config = dict(
    head_dim=64,
    norm='layernorm',
    tie_embeddings=False,
    parallel_block=False,
)
MLP neurons of a small language model. Each row is named by its layer, matrix (gate and up: input weights) and neuron, and shows model dimensions 128-255. Each number is 50 + 12 x the weight over its row's rms, rounded and kept within 0 to 99. A neuron's up and down rows have the sign that makes its largest values positive.
A block is one neuron, or neurons of one layer that tend to fire together. Before each block is what it responds to, as a language model described it from the Wikipedia text at the highest values.

Words inside ==…== section headings such as Career, History, Early years, Publications; also "of" after nouns like species, compilation, and digits in tables or decimals.
L6.gate438:48 42 54 48 46 57 58 58 65 74 54 53 56 57 37 33 26 50 45 44 50 60 47 36 50 53 57 47 61 26 49 21 47 30 57 70 55 59 50 68 50 41 59 33 42 60 57 44 62 72 47 54 47 54 56 30 41 41 40 50 48 61 36 60 43 51 40 35 26 67 64 74 34 59 34 47 46 36 64 73 43 55 35 34 70 67 23 50 57 36 56 21 42 59 39 63 51 39 44 37 50 55 72 35 60 55 45 45 57 31 67 31 66 70 26 68 42 44 58 67 41 40 51 62 54 60 43 62
L6.up438:41 60 55 60 53 56 39 47 51 58 66 65 71 54 50 32 43 66 64 70 42 43 44 42 35 43 58 45 56 57 50 63 33 33 54 42 35 47 74 60 66 52 44 60 58 54 40 61 45 39 54 58 58 41 35 51 62 28 45 46 49 53 42 36 63 37 50 62 49 48 64 44 54 29 48 42 56 53 40 66 41 40 55 66 38 29 31 50 44 54 42 36 47 50 73 65 32 45 57 38 63 56 32 46 61 72 53 36 48 21 39 59 38 44 52 72 55 30 46 58 27 55 59 63 48 82 67 42

Short word-internal pieces in the middle of a longer word, such as organiza(tion), acc-ura-tely, s-up-ported, and the closing = signs of Wikipedia section headings like ===Television===.
L8.gate145:54 72 45 50 47 46 58 57 67 58 72 37 58 68 39 59 58 63 55 49 37 47 45 57 66 22 59 74 51 43 64 50 24 58 46 41 51 47 49 32 64 33 48 58 45 56 41 65 75 30 46 26 72 56 27 40 54 05 48 58 39 56 50 35 41 25 48 58 61 53 36 61 45 36 56 70 32 55 73 69 47 48 45 41 65 71 24 45 50 64 34 65 54 56 53 47 45 82 36 39 63 54 58 54 44 60 42 51 76 46 59 41 40 70 48 45 56 58 62 43 52 30 54 74 47 30 67 52
L8.up145:34 73 42 46 57 58 50 36 69 34 49 48 29 66 39 43 49 51 68 50 60 55 31 65 72 46 55 41 49 48 67 48 54 44 49 54 52 52 57 37 48 58 88 70 32 52 34 30 41 37 52 40 60 47 53 67 67 54 47 54 46 57 60 62 40 67 51 71 60 42 67 62 34 57 38 50 41 49 63 46 51 55 37 55 52 42 50 59 57 45 59 58 38 45 49 52 38 15 37 42 70 34 51 51 39 54 30 63 50 36 43 61 43 62 52 54 54 48 63 45 39 51 53 60 64 55 63 47
L8.gate337:43 44 78 25 26 40 40 67 44 44 42 47 50 42 56 33 38 73 60 52 34 45 61 59 50 61 45 36 64 45 57 34 39 37 55 46 61 59 60 45 60 39 43 54 46 64 59 45 49 60 35 25 49 50 56 27 40 66 71 50 44 49 31 37 48 54 64 55 38 52 38 54 54 57 50 68 59 52 27 55 77 34 43 45 48 63 71 63 50 06 60 51 63 54 38 41 55 53 54 70 53 38 58 31 39 54 44 43 45 48 43 46 43 40 55 54 48 43 52 62 54 59 52 53 45 62 68 42
L8.up337:34 47 67 65 35 38 58 40 63 50 49 38 74 63 55 28 56 32 90 55 21 59 49 66 58 39 55 56 30 48 25 57 53 65 55 58 50 52 49 70 43 50 60 40 57 53 58 56 56 38 45 50 60 33 48 33 61 38 36 44 59 27 35 33 59 42 31 49 45 30 55 34 47 44 54 57 66 57 37 53 56 51 38 38 48 53 41 54 18 41 32 41 69 44 29 41 58 66 47 71 49 14 53 63 69 38 40 63 46 62 59 38 47 56 66 33 62 31 53 53 46 66 63 49 34 56 57 36
L8.gate458:29 39 61 39 45 28 30 59 53 64 44 43 59 36 31 66 48 59 52 35 52 47 56 48 75 43 58 64 39 39 51 38 42 59 40 60 66 84 73 55 44 59 53 42 35 67 28 56 69 33 49 48 60 60 54 52 18 36 55 41 52 49 36 56 31 21 56 58 22 44 51 65 67 26 37 44 52 33 53 30 32 53 35 33 57 34 26 41 49 56 25 37 64 35 58 30 50 33 40 38 39 37 27 49 27 39 49 45 51 55 39 34 46 59 19 35 33 65 48 49 44 52 47 39 32 46 49 42
L8.up458:42 46 56 46 68 65 43 40 60 36 55 38 37 28 41 53 40 36 45 51 46 45 60 40 38 74 44 54 46 30 43 40 56 51 33 51 56 45 68 46 52 61 35 52 38 55 36 72 43 62 37 63 51 62 54 33 34 59 60 55 70 60 41 58 60 31 47 62 38 31 49 64 66 67 45 43 49 61 51 21 26 38 25 50 64 60 45 51 32 66 45 49 51 56 50 39 50 45 74 51 52 59 43 52 44 48 50 45 47 35 37 81 48 62 40 47 39 66 46 47 58 58 64 50 71 51 41 48
L8.gate500:34 57 67 56 37 38 59 58 43 45 57 59 37 57 48 28 48 54 56 48 29 60 40 60 43 51 43 53 74 42 69 44 48 52 31 57 28 44 63 70 55 53 35 61 62 38 41 49 38 55 54 47 49 41 52 39 54 26 63 48 28 42 61 38 30 50 59 60 27 45 39 31 68 54 53 56 56 30 63 45 63 39 36 47 53 53 38 53 52 65 39 67 28 55 48 41 43 53 31 35 48 53 44 20 36 62 33 51 62 33 44 44 31 42 55 51 53 66 49 52 20 47 25 41 73 46 61 42
L8.up500:43 47 65 45 63 46 47 43 50 38 36 42 44 71 59 49 61 81 48 64 52 58 76 71 43 47 25 47 52 33 42 72 51 56 47 51 62 50 48 52 58 64 41 77 41 54 49 47 70 34 45 73 43 46 36 52 34 60 24 56 74 44 55 59 68 44 52 47 53 59 53 46 59 68 64 45 64 48 73 59 28 50 66 40 38 61 29 45 53 64 22 38 60 49 62 51 50 35 75 45 46 39 43 44 40 57 76 45 41 44 61 57 20 54 53 51 40 65 50 47 36 49 51 39 60 73 21 50

Cells in pipe- or semicolon-delimited Wikipedia tables, mostly zeros in stats rows and header words such as Year, Pld, %, Number.
L8.gate196:31 44 63 49 45 44 31 47 54 30 40 33 62 47 57 61 58 53 62 48 33 31 34 54 31 41 50 46 55 58 44 39 33 51 71 46 34 56 67 50 42 57 61 40 57 53 56 40 48 44 40 84 41 35 52 68 59 34 34 57 55 50 38 40 36 60 39 24 59 64 50 70 39 45 74 60 35 47 48 50 37 38 40 24 44 41 55 43 68 66 53 61 38 62 39 49 42 49 48 60 56 45 82 81 36 54 53 35 44 51 47 37 50 62 42 45 35 35 47 32 32 67 52 37 61 54 51 62
L8.up196:30 50 55 53 34 48 59 48 50 47 30 55 51 50 56 48 63 57 44 54 44 29 59 45 46 24 52 28 28 70 32 49 62 45 30 47 70 49 61 49 64 44 65 38 51 53 43 36 56 73 40 56 72 34 45 48 61 59 48 54 42 54 48 35 48 65 64 54 65 40 54 57 58 71 45 75 56 46 45 54 57 46 50 53 58 51 55 47 66 23 72 30 51 51 36 40 58 62 46 40 47 53 47 62 65 57 30 67 79 54 44 56 58 51 44 75 56 40 34 48 44 38 58 57 49 34 55 37
L8.gate199:52 38 43 28 57 55 50 47 54 53 47 48 52 59 53 64 27 74 56 36 37 51 52 22 55 56 52 38 54 35 59 36 61 63 56 46 42 37 45 51 52 51 60 46 50 22 34 61 60 58 37 51 52 64 53 36 59 39 45 66 23 56 37 40 52 51 44 42 69 43 35 49 57 31 43 63 37 45 48 43 58 63 33 37 62 54 43 52 55 49 37 19 49 65 43 36 39 52 44 47 43 32 57 38 38 51 14 68 57 30 46 58 49 36 57 54 47 76 50 60 53 55 36 40 32 46 46 58
L8.up199:61 48 64 44 44 63 44 38 48 56 43 53 49 45 55 67 57 40 56 58 33 40 43 37 62 50 34 48 55 67 43 47 55 38 58 49 69 44 40 41 38 43 59 61 47 08 39 29 49 69 29 26 58 62 76 50 62 59 44 67 40 56 49 33 59 54 55 60 71 59 43 54 52 35 44 59 44 78 76 57 39 55 30 47 30 34 69 51 43 42 45 43 46 44 40 49 45 42 59 70 55 63 59 55 37 64 66 55 52 40 38 51 55 35 54 57 55 40 25 48 51 42 64 56 32 39 46 48
L8.gate256:68 44 56 37 40 48 63 47 67 40 65 30 56 53 46 73 80 48 67 30 24 52 49 55 47 54 54 39 49 58 36 49 60 30 47 58 50 66 50 50 55 48 51 64 52 44 68 32 52 63 45 53 72 70 40 58 50 27 69 77 48 54 51 51 61 70 49 57 47 54 63 52 51 65 61 52 60 56 56 50 69 63 37 68 57 47 56 72 59 47 52 41 59 56 42 60 30 42 44 64 71 43 53 57 59 63 70 66 66 48 45 58 51 39 55 39 67 60 50 45 59 59 52 32 46 43 47 65
L8.up256:38 35 67 52 52 54 60 44 50 73 70 38 43 63 60 42 76 49 42 37 59 39 48 38 60 38 73 33 31 51 57 47 66 55 48 54 66 39 32 42 58 40 36 51 54 54 58 56 50 70 29 57 47 64 42 70 57 64 67 57 50 51 42 58 47 55 53 65 65 80 55 55 48 67 49 51 50 41 56 47 50 63 49 65 66 56 66 53 72 33 39 56 48 36 40 75 30 45 30 51 58 51 45 60 63 51 40 45 49 58 63 45 50 64 60 38 59 59 43 36 45 33 59 67 50 62 43 32
L8.gate323:48 35 61 38 67 44 62 53 37 21 39 58 59 56 66 63 51 45 43 67 36 36 54 41 70 62 45 28 37 48 29 56 55 38 64 46 43 35 41 25 63 52 38 57 42 33 44 46 57 40 50 24 40 46 42 52 63 47 42 45 51 45 61 38 60 43 39 46 39 45 59 59 49 29 54 51 44 68 50 34 62 52 45 51 24 37 55 33 39 50 51 47 50 66 53 53 44 67 56 61 57 66 12 49 51 43 41 62 33 49 39 39 36 32 60 43 49 55 81 46 54 63 49 36 34 59 50 43
L8.up323:54 34 67 35 36 32 53 45 46 50 49 51 63 62 61 32 47 54 25 51 34 65 48 41 49 38 27 63 59 75 62 39 54 71 52 30 34 16 28 45 55 67 32 58 60 82 47 47 56 55 50 48 70 64 50 50 52 60 43 51 31 52 35 53 58 62 61 37 72 41 47 32 39 60 70 49 46 51 57 39 57 40 31 47 35 50 65 48 41 52 29 51 34 47 45 36 53 45 32 53 49 54 40 72 25 54 48 39 47 50 48 69 32 79 49 46 49 39 52 39 32 53 32 50 45 41 77 44

The verb right after existential "there" (is, are, was, were, 's), also quantity words like over, about, many, some before amounts.
L9.gate108:33 54 58 52 50 51 52 54 43 64 52 41 57 59 48 46 61 29 51 46 37 60 74 49 50 66 64 64 52 51 40 27 58 42 51 40 58 42 57 59 67 34 58 41 51 45 49 56 51 49 51 52 70 32 82 43 64 57 48 67 32 44 47 59 34 51 50 54 53 26 58 68 28 59 73 56 91 62 47 62 50 43 51 40 61 43 46 66 33 53 42 36 69 34 37 85 34 41 44 64 26 53 59 49 57 37 36 58 65 54 43 49 42 44 68 73 49 49 46 37 51 43 54 46 37 39 63 33
L9.up108:48 51 54 30 43 41 46 74 39 50 46 66 49 49 45 57 42 32 55 42 52 63 44 69 54 40 42 65 43 60 68 47 50 52 66 52 39 55 51 61 46 51 45 61 57 64 53 35 42 75 48 45 57 37 38 31 64 49 67 72 40 44 80 55 45 06 42 48 52 39 56 62 54 58 70 32 45 73 66 35 52 42 40 85 58 41 74 66 58 63 37 39 45 52 26 37 41 52 79 60 39 57 38 45 45 40 52 47 66 66 67 53 57 64 41 43 47 48 32 39 35 59 47 47 39 75 36 74
L9.gate112:60 49 70 67 50 54 50 69 57 61 37 51 52 60 43 57 43 35 58 34 47 44 53 32 35 63 62 68 55 59 63 46 38 43 63 36 61 27 48 54 64 34 42 43 38 29 49 55 73 52 48 55 36 27 52 43 66 51 51 49 49 31 63 65 40 36 44 55 45 45 43 45 58 50 42 35 38 61 52 27 57 37 74 41 66 57 46 64 56 83 52 59 36 46 54 47 46 63 68 43 42 47 62 54 52 38 64 36 49 44 36 49 64 59 38 59 49 51 41 35 35 53 43 29 50 55 36 52
L9.up112:57 50 40 56 42 47 22 51 62 69 32 53 30 30 50 58 36 56 37 54 52 53 39 50 62 56 37 27 40 42 48 56 54 46 32 74 56 61 47 52 64 52 60 32 57 85 65 52 67 47 52 43 28 35 61 60 44 53 55 52 57 67 52 41 55 46 35 52 50 63 64 35 54 52 61 49 52 68 71 65 45 39 50 52 48 63 47 32 46 56 56 51 29 66 40 57 51 71 75 42 54 43 57 61 50 40 41 43 30 42 42 67 59 56 67 34 32 59 52 42 41 49 49 45 36 74 56 58
L9.gate266:37 54 73 66 45 57 47 52 44 56 39 24 51 42 39 46 45 38 44 66 50 45 70 46 61 62 54 56 50 34 44 49 42 73 58 36 44 65 50 65 68 51 49 38 54 58 56 70 63 36 61 61 66 58 38 44 49 30 72 70 31 71 53 23 46 49 46 72 75 54 66 54 37 21 56 65 60 36 55 55 80 42 47 63 59 59 47 70 47 52 57 58 50 68 47 26 43 33 39 55 35 85 46 61 37 24 31 70 41 26 45 58 65 51 52 58 58 62 55 46 30 54 41 77 47 31 49 78
L9.up266:60 43 70 46 72 51 51 70 52 34 59 57 30 43 43 44 23 57 45 36 57 44 41 44 26 64 71 45 51 45 44 43 38 37 55 59 40 54 67 56 55 37 61 55 49 36 37 55 51 49 38 49 59 67 44 34 61 39 46 61 40 77 38 52 46 59 48 47 43 49 61 39 42 43 51 52 43 67 46 26 52 20 37 47 40 55 22 65 61 60 67 42 38 60 31 59 46 70 43 75 45 44 57 76 58 55 47 56 64 42 46 56 51 57 73 45 38 53 44 45 54 44 64 44 49 37 57 67
L9.gate289:52 61 32 46 51 58 33 34 71 57 53 48 47 50 59 55 22 46 62 36 44 30 49 47 60 53 66 59 33 46 65 52 54 38 62 48 56 48 39 47 53 76 45 36 56 24 35 52 62 49 51 41 25 55 55 39 59 52 49 32 20 42 43 46 57 64 42 45 60 60 44 60 35 45 53 52 41 63 47 55 38 54 64 33 43 36 25 44 43 51 58 74 63 39 54 45 45 47 49 70 36 45 40 59 53 48 45 38 36 66 64 31 45 52 48 60 56 38 35 42 58 66 50 55 73 19 60 53
L9.up289:48 67 36 53 65 49 37 25 39 55 55 48 74 38 67 53 58 53 42 47 69 50 33 43 72 49 43 34 42 50 48 44 50 51 67 48 56 48 30 63 61 40 41 29 55 36 39 52 43 64 34 41 23 61 41 55 61 39 45 45 38 56 61 37 55 70 38 43 47 76 56 51 50 41 61 26 63 77 22 62 50 46 48 49 61 72 56 57 50 56 41 30 49 54 44 56 56 31 61 36 27 40 55 46 68 53 50 46 30 45 51 66 44 51 44 64 53 55 54 53 47 42 47 70 36 44 52 48

Cells in football, sports and election result tables, such as score digits after a dash (1–0), goal-minute apostrophes (49'), Goals headers, dashes and pipes.
L9.gate35:52 55 41 41 72 65 59 30 42 51 42 70 52 70 59 55 39 35 45 49 40 43 44 69 35 47 43 13 70 56 46 27 22 54 51 55 52 50 65 40 51 80 49 58 63 53 38 65 68 22 40 61 65 42 51 61 60 21 40 52 43 47 54 52 53 40 46 23 55 65 56 49 36 53 60 55 49 55 62 63 34 79 48 37 44 53 65 55 47 49 61 50 56 48 36 50 64 49 49 55 59 56 60 30 69 45 46 60 55 53 55 49 47 40 45 46 32 61 58 52 56 51 72 70 51 37 51 46
L9.up35:45 48 44 50 57 43 43 41 46 50 56 35 49 55 50 66 56 65 38 33 44 58 64 57 39 49 63 42 27 61 33 64 63 70 33 41 67 82 53 30 52 42 45 69 42 49 50 60 45 48 50 52 34 63 50 38 56 42 44 74 42 59 63 54 64 55 48 60 63 34 57 80 60 47 28 76 55 47 49 38 34 51 67 58 35 49 37 33 33 51 43 37 47 30 51 60 59 45 55 58 44 40 50 50 55 46 23 51 86 42 44 18 50 55 61 37 64 73 77 46 52 76 63 67 56 41 43 49
L9.gate69:60 47 55 34 50 44 48 48 60 43 53 55 63 44 61 70 44 45 62 38 48 63 42 51 57 52 43 41 60 48 51 37 41 40 54 61 53 52 48 52 63 76 25 44 53 56 63 55 38 54 41 39 38 57 76 43 72 64 42 42 56 57 41 41 41 43 56 53 43 48 57 49 64 61 51 50 41 50 51 65 51 66 35 45 56 49 65 51 36 51 55 55 50 62 55 31 37 47 59 41 38 79 62 53 48 63 39 57 62 43 37 50 55 60 43 67 52 61 55 62 49 58 57 53 80 44 67 25
L9.up69:50 47 43 19 54 26 23 47 49 58 67 23 54 41 67 46 54 52 45 46 55 38 41 77 32 46 61 40 80 63 56 56 61 26 37 69 40 48 50 25 54 42 64 57 59 35 34 64 49 76 50 32 34 31 51 25 70 44 52 70 30 47 59 43 58 55 47 49 73 46 62 19 60 58 41 54 66 45 55 26 63 56 55 46 66 45 50 54 53 56 60 52 40 49 50 57 61 49 54 62 51 40 34 51 51 51 45 47 34 59 41 56 61 44 50 61 52 34 30 69 49 47 53 41 58 50 69 46
L9.gate447:52 53 64 50 62 49 69 64 64 38 70 46 49 37 61 41 43 39 48 65 50 44 54 48 52 49 40 54 47 40 71 53 45 45 59 55 55 57 52 46 40 69 31 45 41 59 48 46 47 38 39 39 46 44 49 35 42 55 50 52 46 28 35 40 50 21 58 50 63 50 55 36 48 75 39 41 50 41 47 54 58 56 32 45 21 56 43 60 42 29 48 48 65 45 54 31 35 50 60 38 26 35 63 41 39 52 58 33 42 41 63 44 33 80 38 50 51 72 56 44 42 57 50 57 70 40 47 60
L9.up447:60 47 38 54 52 56 76 50 48 39 65 53 65 71 59 63 33 53 38 72 59 36 45 64 41 25 40 45 51 23 80 40 64 42 73 68 50 63 43 35 34 60 59 27 41 44 62 51 47 58 73 61 42 38 41 44 49 50 63 60 49 32 24 60 51 41 44 46 49 34 46 28 40 47 48 50 43 53 60 61 43 39 70 48 38 29 57 43 39 31 49 44 51 52 69 51 59 58 78 42 37 43 51 56 50 41 53 44 49 47 58 28 43 70 52 53 34 57 67 43 37 44 42 47 56 65 39 09
L9.gate504:33 47 38 72 73 62 55 34 57 41 57 52 44 77 58 29 56 48 43 63 53 44 48 46 48 71 36 52 40 38 56 53 50 43 50 52 46 45 41 38 52 54 41 58 63 32 57 51 52 62 50 30 37 42 62 56 45 53 65 55 37 45 59 50 64 59 36 70 43 46 36 61 31 26 25 53 52 37 57 65 43 45 70 37 44 38 39 56 39 54 43 40 53 31 59 59 38 66 63 47 46 71 52 53 41 50 48 46 42 46 50 49 25 65 37 55 49 50 80 34 38 39 36 58 74 76 27 54
L9.up504:58 49 22 51 57 41 44 50 62 51 42 54 65 32 46 20 38 27 70 59 56 49 46 76 47 60 61 38 56 38 45 38 43 53 54 56 47 24 47 50 38 37 26 55 65 56 65 55 55 61 54 70 46 44 36 45 50 63 44 62 39 27 29 54 43 52 39 60 36 68 54 50 46 31 41 62 38 35 57 62 43 63 57 73 34 37 40 43 43 62 40 60 49 56 47 58 45 44 41 60 46 61 49 36 55 35 55 41 47 50 40 36 63 77 61 51 58 52 28 61 39 61 51 41 43 74 63 65